config = dict(
    init_std_down=0.00472,
    learning_rate=0.000412,
    max_steps=7683,
)
MLP neurons of a small language model. Each row is named by its layer, matrix (gate and up: input weights) and neuron, and shows model dimensions 64-191. Each number is 128 + 24 x the weight over its row's rms, rounded and kept within 0 to 255. A neuron's up and down rows have the sign that makes its largest values positive.
After each neuron's rows, "fires in" lists the words (lower case) most often at its 100 highest values on Wikipedia text that the model never trained on.

L7.gate225 [120 101 115 137 126 138 117 124 126 140 173 146  54  97  96 131 140 168 123 155 120 157 103 132 134 113 134 120 103 142 184 124 120  86 154 128 154 116 119  95 134 126 107 104 117 161 151 108 139 133 143 120 124 150 148  88 134 112 123 134 141 123  83  75 134 117 143 190 100 115 152 115 112 161 106 137 116 149 103 145 146 130 135 157 143 144 171 131 125 151 129 117  85 121 122 117 162 107 171 163 138 159 116 156  96 144  99 116 131 128 117 107 136  98  98 133 139 176  79 112 113 125 130 124 106 113 109 122]
L7.up225 [158  96 132 122 141 131 151 132 135  84 129 120 121  98 116 141  94 141 171 125 129 102 138 166  82 159 142 134 110  92 132 112 125 136 149 141 125 113 151 160 102 158 121 104 152 136 119 136 111 113 117  97 166 163  95 157 151 157 151  97 112 145 144 170 115 150 165 158  62 127  87 101 159 145  92 141 106 138 130 130 158  83 117  98 135 140  89  90 104 156 164 176 118 125 123 127 121 141  88 122 161 121 108 180 103 119 124 117  99 161 112 141 135 150  92 147 145 178 118 111 134 140 142 111 183 102 136 140]
fires in: "to", "from", "out"

L7.gate2297 [144 161 121 119  84  89 137 123 102 133 157  89  98 143 112  99 121 105 140 135 131 165 125 140 168 123 138 133 113 128 103 191 141 140 135  79 106 108  94 122 158 118 118 123 135 127 139 137 132 112 130 130 152 130 187  73  89 163 105 112 137 111 151  51 118  98 152 147 146 105 133 147 123 115 137 119 122  97  87 117 129 155  93 150 133 118 167 127 123 119 130 126 142 132 135 125 144 144 145 141  94 135 142 127 135 149 166 135 171 135 124 149 113 123  80 156 123 145  93  93 122 143 136 160 104  81 116 150]
L7.up2297 [ 92 149 151 133 134  86 148 107 131 156 123  96 129 122 104 118 124 174 134 106  68 118  76 123 172 115 148 119 124 130  79 115 152 110 143  98 146 129 156 147 122 163 120  77 136 134 131 130  91 146 157 143  87 154 139 124 102 144 125 143 144 123 158 106  97  78  95 135 128 160 107 143 136  69 109 116 126 144  57  89 154 122  92 105  88 114 116 172 147 144 102 113 159 118 159 156 126 100 120  89 121 147 129 177 162 116 145 104 137 163 138  54 116 116 117 147 130 167 103 195 136 129 120 101 157 124 179  77]
fires in: "to", "of", "on"

L7.gate2041 [119 130 119 129 144 124 129 117  51 139 127 117  98 127 120 140  84 182 123 163 126 182 116 125 127 106 136 136 133 118  85 161 128 134 117 142 129 133 125 153 114 138 134 112 126 157 128 202 116 117 130  77  64 127 147 161 139  96 139 105  94 143  86 109 135 144 122 133 150 155 144 151 158 106  95  94 107 151 115 126 134 157  93 185 124  91 212  93 101 127 118 136 150 156 100 129 170  94  96 140 136  85 123  94 166 183 121 115 131 149 156 147 161  79  85 106  96 130 157 134 135 143 100 100 115 147 144 121]
L7.up2041 [169 105 157 164 148 117 127 156  60  99  93 136 107  81  93 119 141 151 119  84 141 140 143 137 165 155 148 151 146  95 142 130 120 129 129 114 149  90 134  78 115 137  84 125 157 102 134 143 130 135 142 119 158 110 147 134 121 111  86 114  95 152 155 123  69 123 108 121 145 144 166 128 111 137 168 104 152 115 111 145 131 132 108  83 143 145 120 125  83  62 128 159 123 115 134 151 124 159 103 129  96 106 101 149  74  90 146  93 150 133  97 201 152 115 144 155 118 177 105 132 115 134 133 121 141 120 159 150]
fires in: "to", "court", "company", "states", "family", "firm"

L7.gate111 [109  96 124 113  92 135 132 109 128 108 100 144  96 119 108 150 113 167 117 147 116  98 112 111 152 128 116 124  82  69 127 126 118 128 151 141 116 111 120 118 101 158 111 119 125 128 123 129 110 156 139 117 143  91 165  88 150 146 106  99 106 142 168  97 194 141 137 138 116 112 139 135 156 145 138 118 156 125 113  92 136  84 107 155 160  95 192 154 121 121 143 167  62  97 165 135 107 150 111 104 111 136 113 107 139  85 140  94  93 160  94 164  97  98 132 159 110 143 126 127 119 156 143 114 120 154 127 114]
L7.up111 [117  81 168  91 123 155 129 115  50  67 151  95  72 155 132 156  82  94  94 131 117 105 140 122 116 135 118 130 124 106 158 167  73 146 102 166 138 113 124 118  80 162 111 118 142 131 145 104  90  86 156 129 176 149 137 118 144 158 140 162 134 118 116 132 136 106 164 137 119  93  81  56 134 123 122 126 161 148 137 110 128 103 138 104 111 122 164 110 101  87  94 107 144 144 142 111 126 144 124 119 144 119  89 101 144 134 107 109  96 132 126 144 144  78 150 143 127 117 129 147 108 148 150 128 114 186 115 109]
fires in: "of", "at"

L7.gate85 [118  95 114 104  93 125 129 107 162 131 172  95 134 124 106 169 125 178 150 140 166 123  92 120 179 131 128 147  81 102 105  99 127  91 130 148 156 138 115 124 137 138 121 146 121  70 134 106  89 129 147 118 161 134 146 122 158 123 132 144 112 110 126 130 142 106 115 118 126 113  73 135 155 114 114 162 106 160 121 133 139 124 129 163  98 122 121 117 118 142 163 145 118  90 138 127 115 124 107 135 100 118 143 149 124 124  76  84 144 171 144 153 177 134 130 121 114 131 114 139 115 117 126 106 149 104 121 117]
L7.up85 [205 133 140 139 105 120 139 123 114 173 119  99 114 141  98 112 150  91 121 118 118 150 129  95 132 146 105 136  97 123 123 144 120 141 134 103 125 126 108 149 115 108 171 150 151 111 115 118 175  97 133 134 139 150 123 161 109 115 138 129 156 130  93 139 129  81 145 102 123 131 155 155 133 149 122  79 114 140 143 136 127 112 129 105 125 153 129 163 118 135 125 119 177 136 148 112 118 136 132  94 116 112 124 133 116 105 104 141 148 149  97 137 122 133 121 147 145 191 100 102 102 143 113 202 115 165 125 120]
fires in: "during", "on", "by", "government"

L7.gate532 [149 113  97 167 117 134 133 131 166 155 134 121 111 126 141  96 106 120 158 147 141  69 125 137 147 125 121 114 108 124 130 110 116 137 106 116 136 108 158 153 112 130 121  69 119 137 160 134 105 144 114 116 141  96 109  59 149 114  95 121 149 120 132 134 168 192 192  88 154 114 129 112 135 138 129 105  93  74 136 142 131 205  95 125  75 186 128 156  74 171 115 119  85 135  97 132 141 140 120 132 130 100 150 149 142  97  94 140 128 109 114 100 107 141 126 129 129 125 137 155 126 152 159 160 137 113  89 181]
L7.up532 [147 108 139 140 120 122 128  99 128  99 124  75  97 120 147 132 144 140 133 110 129 141 102 153 142 118 116 165 159 145  84 153 114 132 121 163  77 113 154 119 123 111 145 134 162 149 146 161 120 139 108  99 130 175 167 140 150  82 104 125 121 128 116 140 105 178 108 119 128 103 107 146 102 140 136 136 108  87 121 183 143 109 120 151  91 144 145 126 102 143 144 167  57 153 122  81 134 113 136 114  81 152  90 152 130 112 150 121 113 126 125 132 117 141 110 143 104 123  95 115 109 110 126 106 112 115 166 160]
fires in: "as", "it", "to", "be", "the"

L4.gate284 [145 162 138 144 136 108 153 141 113 129  97 168 127 145 166 125 110 108 129 143 139 142 116 131 135 152 121 152 136 103 144 119 122 109 134 109 156  77 113  97 131 134 156 122 121 109  98 138 107 167 102 123 134 151 129  93 124  91 147 118 141 106 164  79  93 135 112 107 133 111 130 102 111 170 128 147 130 122 162 116  94 138  93 153 122 120 128 107 140 108 119 128 121 119 125 104 124 170 100 151  71 135  99 142 135 144 103 107 153 113 138 153 169 105 126 103 121 141 169 110 148 122 143 127 119 119 103 147]
L4.up284 [139 119 189 127 120 100 138 135 137 137 156 155 136  85 153 143 129  81 139 131 133 175 119 110 133 113 101 133 129 110  97 131 141 130 145 108  86 104 111 130 104 173 126 151 106 132 143 102 113 147 115 123 123 135 118 127  98  97 127 110 111 132  90 141  64 109 145 142 143 166 130  96 149  83 138 131 136 150 107 110 136 126  62 148 162 124 136 169 122 147 122 122  99 160  96  91 103 154 144 158  93 112 160 123 110 155  87 130 107  97 125 116 148 119 149 138 150 197 135 125 153 124 137 135 121 131 143  85]
fires in: "on", "in"

L4.gate1693 [115 124 115 153 131 116 180 124 104 126  92 127 113 122  86 124 144 102 112 133 203 118 112  98 117 157  77 131 120 116 104  67 146 139 114 167 145 172 122 150 152 121 142 123 162 113 127 121  85 157 113 127  74 160 132 105 190 127 134  83 106  91  94  92 143 115 145 149 128 119 133 154 124 171 145 128 223 114 154 100 101 132 131 134 133 127 105  95 145 158 110 151  93 159 130 122  98 139 167 105  85 110  83  78 114 110 144 146 135 138  97  77 121 119 143 103 172 131 145 110 158 153 119 145 165  79 100 111]
L4.up1693 [141 146 171 103 137 118 124 119 102 125 145 121  84 126 145 161 132 139 133 172 116 134 124 103 141 112  96 142 177 136 148 109 171 105 149 100 152 129 142 131 133 210 104 129 177 121  94  97 134 147 123 105 144 150 136  97 165  62 139 132  92 132 126 138 123 139 130 124 109 107 133 119  73  98 123 133 128 131 160 100 117 165 134 154 151 144 119 147 138 110 105 111 121 151 153 141 151 126  81 133 123 125 116 158 127 131  81 130 125 154 154 106 146 146  51  90 112 175  55 174  95 112 132 147 174 133 163 129]
fires in: "he", "in", "committee", "head", "law"

L7.gate63 [164 154 132 123 102 163 121 162 124 130 108 130  77 124 110 139 109  99 143 154  95 174 161 130 135 132  84 112 135 130 115 163 119 145 112 124 115 153 142 154  96 139 142 113 149  87 135 104 102 123 130 127 156 152 123 114 141 154  94 116 140 144 168 108 121  61 112 151 116 128 166 162 121 138 149 155 161  99 142 141 109  89  97 160 133 132 126  93 116 139 141 107 152 118 140 109 141 148 127 128 127 100 120  90  85 124 117 135 213  90 160 122 166 127 138 142 145 133 119 147 110 108 120 182 155  89 120 144]
L7.up63 [196 161 170 112 127  90 147 169 121 155 134 125 104 134 127 124 134  99 140 161  71 174 126 145 104 135 112 122 159 139 142 111  92 134 151 133 106 130 113 147 160 147 141 170 109 119 135 144 116 106 125 172 127 140 112 112 111 121 122 147 158 105 127 110  96 132  90 100  96 131 155 117  99  92 128 105 115 143 118 118  91  88 163 114 102 116 132 112 103 113 140 143 141 104 149 132 103 165 136 122  93 104 124 161  99 107 101  93 119 109 131 108 114 114 117 139 121 124 129 106 117 153 157  89 141 110 131 147]
fires in: "of", "by", "in", "the", "for"

L4.gate1338 [139 151  92 136 185 129 118 136 162 108 119  76 130 123 143 100 126 179 100 165 106 133 112 108  94  91  75 140 124 126  94 137 154 130 114 140 104 143 125 152 177 100 155 111 155 119  77 137 133 137 144 117  88 112 122 139 150 134 116  93 128 130 111 106 140 127 121 108 136 142 109  85 131 106 138 104 123  82 114 120 136 174 129 132 149 124  97 136 129  85 152 187  86 121 123 177 132 136 129 146 102 123 106 126 138 109 168  96 144 167 132 117 111 151 163 101 126 126 119 131 146 144  96 110 146 122 122 120]
L4.up1338 [142 156 131 151 143  78  90 117 121 133 111 144 161  80 132 121 130 121 124 115 147 117 118 107 154 103 137 106 102 164 137  91 136 126 162 105 149 115 114 148 128 147 181 153 121  97 167  78 116 149 149  67 132 141 119  81 129  83 142 144 119 109  94 118 149 139 127 138  79  99 154 148 128 164  98 144 144  86 120  94 162 142 141  99 114 115 132  98 122 135 122  87 135 151 145 157 161 139 120 139  99  83 124 153 128 135 127 161 166 118 168 160 124 190  86 131 104 141 101 106 110 143 114 116 134 116 159 139]
fires in: "in", "at", "station"

L4.gate611 [164 148 142 104 117  99 116 138  93 141 137 114 131 128 124 116 113  85 149 141 138 116 139 130 126 173 112 100 112 106 115 145 128 147 136 123  84 127 148 130 111 135 111 146 118 144 148 142 165 129 168 194 134 127 150 105 113  74 139 109  95 112 168  93 173 175 156 166 147 134  96 183 137 112 157 150 126 117 180 123 147 148 145 155 128 127 145 166 130 145 176 127 130 127 134 120 152 101 141 136 105 196 151 144 176 126 156 112 130 142 139 142 157 122 117 114 135  97  98 108  61 171 121 164 103 122 151 128]
L4.up611 [141 123 140 104 138 124 165 151 127 125  84 121 140 103 112 130 142  95 126 109 130 140 132 157  92 135 120 108 161 107 165 113  89 135 121 149 125 113 108 143 107 143 103 159 109 139 116 147 153 142 148 126 115 115 103 137 176 157 121 129 137 158 130 148 114 117 114 121 134 121 147 146 154  88 104 133 115 163 126 169 125 114 117  59 109 134 174 120 124 102 181 110 100 140 124 120  93 154 141 110 137  98 130 102 102 146 131  91 126 156 133 138 142 128  99 149 133 159 142 123 139 124 149 125 135 100 132 117]
fires in: "at", "by", "won", "from"

L7.gate2198 [105 130 101 178 125 135 151  99 131 111 145 134 143 147 117 170 114 160  91 172 124  92 100 148 111 148 116 139 140 112 134 158  93  93 143 119  71 152 135 176 120 155 157  76 132 155 116 145 120 125 130 125 132 156 147 122 133  87  80 130 126 124  93 111 143 127 116 105 150  97 137 121 144 133 103 100 108 115 122 132 100 161 119 171 127 128 143 157 129  78 110 196 102 141 120  96 117 130  91 166 128 143 113 151 136 145 141 127 120 128 134 148 124 198 108 119 168 103 163 151 113 149 139 134 144 142 127  86]
L7.up2198 [107 130 102  59 146 108 141 130 138 148 102 171 105 134 164 118 144 126 132 123 152  77 133 102 118 111 167 148 172 125 166 100 149 168  94 125 139 114 178 134 189 140  76  98  93 124 165 157 128 155 139 110 104 118 121 152 112 136 138 120 148  87 138 130 126 125 130  99 137 134 107 120 105 110 181 101 162  93 121  94 164 147 106 110 158 125 139  89 108 131 155 148 130 142 121 122 105 157  97 132 125  96 106 121  94 118 152 138 110 106 132 144  91 126 187 132 140 147  84 152 117 119  94 100 156 167 126 148]
fires in: "it", "his", "her", "their", "its"

L7.gate362 [155 151 135 158 124 120 115 112 114 137 102 118  81 125 151 169  95 136 136 135 127  96 169 122 132 129 167  72 128 172 138 140 124 110 186 115 141 115 100 140 101 128 129 128 138 147 136  88 121 138 134  64 113 136 120 113 120  91 100 110  98 124 143 109 161 163 127 188 132 140 121 102  91 163 149  97 184  81 148 134 141 114 140 124 204 122 134 141 141 119 156 137 139 153 119 109 164 114 160 186 104 100  61  98 154 114 131 120 125 110 137 137 149 105 139 132 134 135 145 126 153 139 125 108 114 154 124 146]
L7.up362 [104  97 113 132 133 120 149 129 114 148 124 112 133  99 128 119 137 111 128 117 110 130 120  95 160 142 107 107 123 118 109 141 118 147 128 165 139 150 116  98 121 101 150 127 144 159 108 148  58 124 132 120 134  92  99  96 162 105 118 145 131 100 150 127 101 109  93 128 112 146 133 147 123  80 137  98 142 156  94 102 106 134 145 167 170 113 135  81 123  79 166  88 135 156 160 165 113 134 109 106 145 143 138 114 120 114 110  87 179 173 125 159 151  74 115 123 130 149 167 171 126 116 114 156 142 124 134 106]
fires in: "at", "in", "of", "where", "by", "with"

L7.gate1185 [158 135 126 162 114 121  97 121  84 104 124 136  96 150 147 158 119 113 119 134  92 138 115 108 125  98 128 120  99 143 150 125 105 112 163 131 127 124 170  78 119 140 156 109 110 136 115 127 161 114 160 128 113 150 123 134 124 115 134 103 118 140 120 102 150 148 107 154 138  81 142 126 149 176 124 136 152  74 154 127 113 108 147 136 168 131 113 144  98 155 142 145 143 116 119 109 154  95 148 184 110 106  87 125 139 100 147 156 146 182 131 117 175 132  59 138  79 132 129 127  99 150 127 157 191 100 154 135]
L7.up1185 [131 142 166 101 112 140 100 135 163 145 107 131 123 160 115 130  62 155 156 169 136 132 100 121 165 113 155 101 137 144 143 150 160 123 157 144  98 132 118 158 117 130  98 125 169 130 118 158 135 129 103 151 107 129 141 120 143 105 123 165  97 124 112 126 147  64 140 104  90  96 116 107  95 101 170 114  78 148 149 151 124 128 115 113 154 133 153 120 135 105 163  97 103 125 141  84 126 105 115 129  93  76 112 147  89 124 125 139 123 101 110 130 112 100 114  98 145 161 133  85  74 119  94 119  93 131 142 123]
fires in: "the", "to", "into", "up"

L7.gate1236 [114 146 129 137 129 134  84 174 143 120 139 151 102  93 135 116 135  92 133 114 156 145 114 106  98 172 101 150 114 176 153 138 121 104 124 127 107 156 160 157 153 141 161 114 137 122 147 174 158 138 117 110 139  98 125 117 116 140 121 118 127 123 136 170 118 148 151 143 148 123 134 152 133 167 114 107 122 146 129 136  85 130 115 134 142 158 141 149 100 170 163 128 144 142 133 150 129 106 132 147 131 138 122 121 152 168 138 147 119 137 104 140 103 141 130  94 108 117  97 129 148 130 111 151 140 132 128 130]
L7.up1236 [138  95 121 123 145 150 117 130  99  69 137 144 132 142 111 138 134 164 109  90 165 101 134 125 134 166  93 128 168 120  75 118 125 100 182 124 112 107 119 176 132 170  87 117 157 127 114 108 100 142  93 112 189 138 137 142 154 130 115 137 141 137 136  92 149 138 134 155 133 118 130 159 135 151 106 104  55 156  99 151 118 164 129 121 144 152  83 147 158 181 139 111 145 123 132 109 166 155  97 105 134 160 154 110  95 105 128  93 160 111 109 144 130 124 120 157 103 110 113 143 120 170 122 165 138 129 151  98]
fires in: "his", "during", "her", "with", "s"

L4.gate1735 [138 148  88 165 132 117 132 147 145  80 117 110 106 102 154 130 106 160  95 148 107 158 139 101 143 134 119 116 122 156 122 167  93 115 129 130 111 130 161 131 184 110 161 137 125 142 133 129 148 145 134 130 151 126  71  96 145 160 139 117  78 136 133 147 157 166  89 125  93 131 100 110 105 133 166 126 145 129 191 133 143 104 136 139 103 135 105 130 113  84 123  89 112 127 119 143 128 157 126 131 124 178 152 129 116 156  93 159 142 159 119 152 131 130 108 102 105 125 111 132 162 121 157 169 125 146 115 184]
L4.up1735 [146 113 117 107 125 114 123 131  99 115 130 117  98 108 116 133 110 132 123 115 143 109 155 129 133 130 147 137 105 157 166 178 145 112 129 159 105 105 152  81 111 109 126 145  97 161 131 110 110 143 128 133 153 123 121 109 152 134 126 151 115 111 116 128 123 159  81 108  73 110 171 128 132 112 140  84 150 103 118 132 136 107  98 143 158 147 138 120 172 147  84 131 134 131 120 137 127 163 135 135  81 125 125 162 172 115 153 115 105 149  89 157 140 172 116 142 123 132 140 112 130  87 114 161  84  91 111 117]
fires in: "of", "in", "off", "final", "third"

L7.gate2071 [130 126 131 124 150 130 135 149  77 151 137 157 166 151 140 113 149 131  77 125  71 118  98 106 123 129 153  85 120 103 149  91 132 158 100 117 128 124  97  81 153 117 124 118 149 120 150 144 170 163 137  93 109 124 132 136 135 113  81  91 159 124 158 105 144 135 141 108 148 158 156 169 136 152 159  87 136 137 132 144 145 119 157 169 136 131 142 152 177 146 141 140  79 106 139 172 153 142 136 118 153 163 115 138 114 164 160 136 141 139 151 132 155 119 100 134 110 102  77 163 107 123 127 158 102 162 150 168]
L7.up2071 [150 145 159 132 141 144 105 110 118 166  94 113 127 103 139 130 144 158 164 107 160 161 131 138 171 145 110 104 156 104 139 140 109 128 132 145 126 118 100 170 119 117  96 135 158 113 104 178 125 135 102 130 142 152 105 163 126 106 136 134 134  99  87 167 125 101 158 123 136 125  76 160 171  91 153 144 124 177 135 141 137 122 143  96 115 133 178 130 143 101 168 163 142 134 139 130 139 130 121 130 105 127 126 160 106 108 138 138 154 130 141 163 113 106 128 164 123 159 136 117 124 120 165 146 125 124 168 121]
fires in: "a", "the"

L7.gate1755 [111 126 112  68  98 128 132  90 169 117 128 143 124 126 102 138 137 152  96 147 130 148 123  87 145 131 109 103 134 166 136 125 110 120 159  84 116 130 137 160 159 111 129  80 144 147  76 199 110 118 114 138 103 126 146 124 108 107 137 110 144 137  99 109 141  88 119 112 124  71  83 158 113 120 110 134 125 107  96 151 165 126 113 135 150 121 116 112 163  98 153 115 105  84 143 111  80  76 129 151  95 132 154 120 110 155 143 127 150 121  89 170 111 129 111 140 115 138 131 153 176 139 151 164 120 156 100 116]
L7.up1755 [146 131 122  84 134 143 123  86  99  73 136 142 109 157 120 115 134 167  64 155 104 122 106  84 161 131 144  74 133 160  92 141 129 161 116  73 136 132 110 168 128 135 129 113 104 134 118  85 127 147 115 135 136 151 145 152 148 121 121 113 130 159 103 121 174  97 183  83 130  95 167 111 122  78 149 130 113 136  96 132 134 162 132 158 158 131 166 120 111 139 172 163 147 119 118 117 121 123 106 150 131  97 100 134 164  99 139 144  97 137 141 173 143 121  90 116 159 129 150 141 134 112 180  94 138 103 113 130]
fires in: "the", "its", "his", "a"

L7.gate1115 [123 148 118 163 133 157 167  77 108 116 201 132 131 129 135 138 119 135 116 149  90 157 141 130 139 115 144 144 109 109 141 109 102  90 135 137 137 153 114 150 151 129 116  93 172 129 147 124 113 156 126  79 131 165 125 152 187 146 107 129 128 133 123 135 147 153 150 159 109 128 141 140 113 166 109 123 149 114 109  89 119 110 151  94 137 149 151 128 124 144 133 146 137 177 126 109 104  98 188 123 154 123  93 155 141 123  99 166 142 135  92 130 114 133 134 112  92 106 120 119  72 158 132  92 117 134 105 123]
L7.up1115 [ 80 177  80 112  99 112 113 100 150  85 150 109 149 137 134 141 132 162 147 165 156 143  95 144 134 147  92 112 131 140 141 116 141  89 147  79 133  90 165 135 151 135 120 117 149 149  98 161  84 136 133 115 157 170 100 145 141  95 151 133 120 146 150  99 143 116 117 133 119 103 112 141 156 157  75 136 123 120  96 111 122 174 141 113 164 116 128 129  72  96 114 153 118 125 100 120 103 121 127 136 161 113 113 114 121 156  75  97 134 144  93 142 131 148 134 123 109 143  81 122 172 151 148  93 140 137 132 130]
fires in: "to", "s", "tells", "should", "followed"

L7.gate715 [149 140  76 147 127 162 117 110 116 121 104 131 135 141 135 156 130 152 102 145 104 130 158 120 147 119 141 135 123 127 161 136 119 137 134 120 154 134 129 107 128 151 134 124 137 103 114 116 183 156 136 132  96 171 138 126 151 153 112 112 142 128 116 108 117 135  66 135 143 138 110 118 101 105 111 127 156 117 143 103 114 160 160 101  97 142 162 137  94  66 142 152 130 130 111  85 139 101 154 105 116 142 144  69 169  82 145 152 137 116 129 146 193 120 157 139  88 124  71 106 154  97 132 123 152 108 116 119]
L7.up715 [129  78 133 144 106 140 128 112 103 142 166 125 133 108 135 108 100 107  90 158 135 100 129 118 127 136  90 149 115 122 145 111 101 152 155 142 119 126 163 159 119 108 139 117 156  87 134 147 112  96 106 138  29 128 121 112 138 111 117 141 147 139 128 114 146 112 116 147 143 142 124 141 114 120  99 101 134 112 112  72 135 204  89 119 146 155 163 120  76 137 138 165 132 131 144 117 156 104 130 112 181 149 141  74 165 133 150 133 109 161  97  90 125 129  93 134 119 135 113 157  93 128 142 105 161 115 152 112]
fires in: "part", "end", "time", "result", "start"

L7.gate1140 [114 128 143 113 152 117 137 100 120 118 112 158 146 134 139 129 120 143  99 173 126 132  96 154 146 148 122  99 108 146 106 122 108 111 120 109 138 159 147 163 151 135 133 127 154 146  85 157 115 169 129 115 109  88 163 111 145 115 101 117  97 150 115 108 128 126 148 149 150 140 134 101 160 106 121 161 155 167  63 125 154  91 185 112 180 118 182 122 121 133 144 133 105 126 111 106 101 136  96 149 121 145 111 155 145 134 135 159 162 160  91 136 144  90 118 129 129 176 111  89 130 114 146 114 135 157 131 148]
L7.up1140 [140 156  71 117 170 121 144  88 158 121 177 129 137 100  95  89 121 137 141 125 116 147 144 119 142 168 121 141 128 122 121 153  96 153 123  98 113 141 122 132 169 108 121 136 136 159 139 154 129  94 163 170 110 121 149 109 146 114 194 140 145 108 140 121 156  98 127 129 129 106  79 138 141 128 118 182 117  73  82 110 144 118 155 103 106 128 102 127 170 158 137 121 123 127 110 139 126 102 179 140 153  86 131 153 133  92 144 134 130 138 121 138 112 164 120 119 106 130 107 118 184 141 150  98 158 131 140 111]
fires in: "to", "be", "is", "become"

L7.gate1064 [118 135 141 104 161 117 134 127 157 112 140 128 135 152 134 109 123 137 103 151 148 154  95 115 107 139 134 123 110  84 123 177 133 146 145 125 113 107 131  98 140 126 117 132 138 127 141  70 156 138 145 104 132 145  92 121 125 106 146 156 113 168 137 108 128  96 103 104 156 107 133 146 146  96 161  90 128 139 100 173 150 139 128 128  82 162 110  97 120 148 151 132 131 129 101 172 120 115  99 138 120 127 161 167 114 121 148 128 163  97 167  86 146 153 112 119 147 151  81 155 117 168  95 186 144 163 136  86]
L7.up1064 [162 119 138 115 136 150 109 161 156 138  60 103  95  76 176 137 107 119 140 136 140 137 134  94 132  81 107 171 145 134 116 149 117 128 138 164 142  57 117 120 173 126 115 173 164 101 134  93 127  67 143 131 119 158  94 117 123 103 139 145 114 144 163 144 113 125 112 179 102 139  88 127 127 165 136 147 113 124 113 154 204 103 146 112  92  96  97 136 134 151 121 131 139 171 115 107 148 167 115 111 131 135 126  86 166 140 145 120 142 147 124 118 137  99 143 116 136 129 107 130 166 123 154  91 126 111 125 109]
fires in: "the", "la"

L7.gate1365 [120 166 139 107 141 122 117 159 131 106 122  85 138 157 167 140  88 145 120  95 136 110 123 123 160 120 136 132 125 134  84 127 162 109 122 125  95 101 119 112 127 145 128 135 114 114 110 120 145 136  79 147 108 131 133  93 127 110 136 130 124 133 115 111 146 139 118 121 133 136 135 119 137 160 159 127 117 127  97 101 108 121  84 131  99  71 118 104 125 110 185 120 115 173  91 124 154 158 140 147 129 100 137 131 101  72 125 127 127 108 144  85 158 108 137 112 111 122 168 130 111 150 149 116 141 124  74  74]
L7.up1365 [171 163 124 139 143  92  87 145 129 162 104 115 129 115 167 107 113 102 121 125 159 149 109 139  99 131 100 116 130 136  59 131 121  92 154 117 144  97 137  92 106 143 102 105 112 126 136 178 126 142 154 169 151 133 129 116  59 117 143 138 130  94 110 131 146  73  73 138 119 150 103 109 131 170  94 157 140 127 140 111 132 112 154  72 106  96  91 123 141 182 129 116 130 123 108 118 135 125 124 149 179  90 180  86 110 134 101  96 114 149 157 127 129 108 167 147 100 134 176 142 167 114 138 116  66 149 139  84]
fires in: "on", "years", "was", "a", "spent", "year"

L7.gate990 [148 149 105 129 127 111 140 144 146 108 111 119  96 122 119 149 165 105 119 130  91 154 121 119 166 132  96 103 144 109 104 119 128 101 135 135 135 156 165 116 152 141 134 121 139 106 112 156 182 139 120 113 122 108 162 141 136 125 112 102 139 123 130 121 127 151 141 159 164 109 110 172 154 125 130 154 147 159 145 109 163 115 117 119 119 157 178 163 101 127 144 130  93 144 110 130 187 143 130 140 146  73 111 113 134  90 125 145 141 144 118 156  95 106 108 134  95 169 122 143 124 132 125 113 134  92 107 130]
L7.up990 [ 77 104 210 173  89 150  90 126 157 122 107 147 159 120 122 134 169 117 117 170 128 131 155 110 158 130  97 148 116 135 108 142 129  80 112 121 120 124 125 141 113 141  94 100 130 140 156 120 143 139 142 159 143 131 132  72 106 156 126 136 153 107 136 161 150 108 130 121 110 121 104 110 108 165 132 110 118 114 179 101 134 123 124  86 119 124 116 165 119 125 139 134 118  88 146 100 124 153  93 132 133 154 152  87 129  93 122 186  82 128 132  90 125 125 182 157 126 120 132 122  93 169 142 127 141 131 126 115]
fires in: "to", "following", "of", "after"

L7.gate1043 [101 141 103 100 135 143 151 104 142 103 110 151 122 142 108 159 148 103  95 103 155 152 104 149  91 163 139 138 117 120 151  89 102 154  89 159 108 133 206  89  95 124 127  93 149 173 119 169 166 128 131  88 121 140 102 133 132 105 121 148 136 110 134 112 126 151 155 115 166 123 117 108 135 166 121 114 122 150  87 126  99 114 109 141 162 138 118 126 102 127 120 137 120 104 131 126 123 136 164 137 103 136 167 143 148 125 171 103 138 127 180  90 112 123 128 117 148 134 134 143 135 125 138 134 132 137 109 132]
L7.up1043 [114 145 116 116 148 144 129 155  65 126 133 121 100 144 156 180 161 119 122 165 157 143 154 188 135 124 106 136  91 122 139 171 118 169 119 116 143 112 138 132 118  63 134  62 123 150 132 142 127 143 170 115 134 154 131 130 145 161 134 156 129 138  71 122 154 114 106  99 118 131 109 138 103 149 116 136 147 136 156  81 122 149 137  91 136 158  93 145  76 137 165 142 148 158 127 159  98 142 130 119 136 166 125 114 129 116 151 114 106 140 177 111 151 134 137  83 138 121 112  96 142 150 155 119 121 140 164 143]
fires in: "the", "a", "as", "of"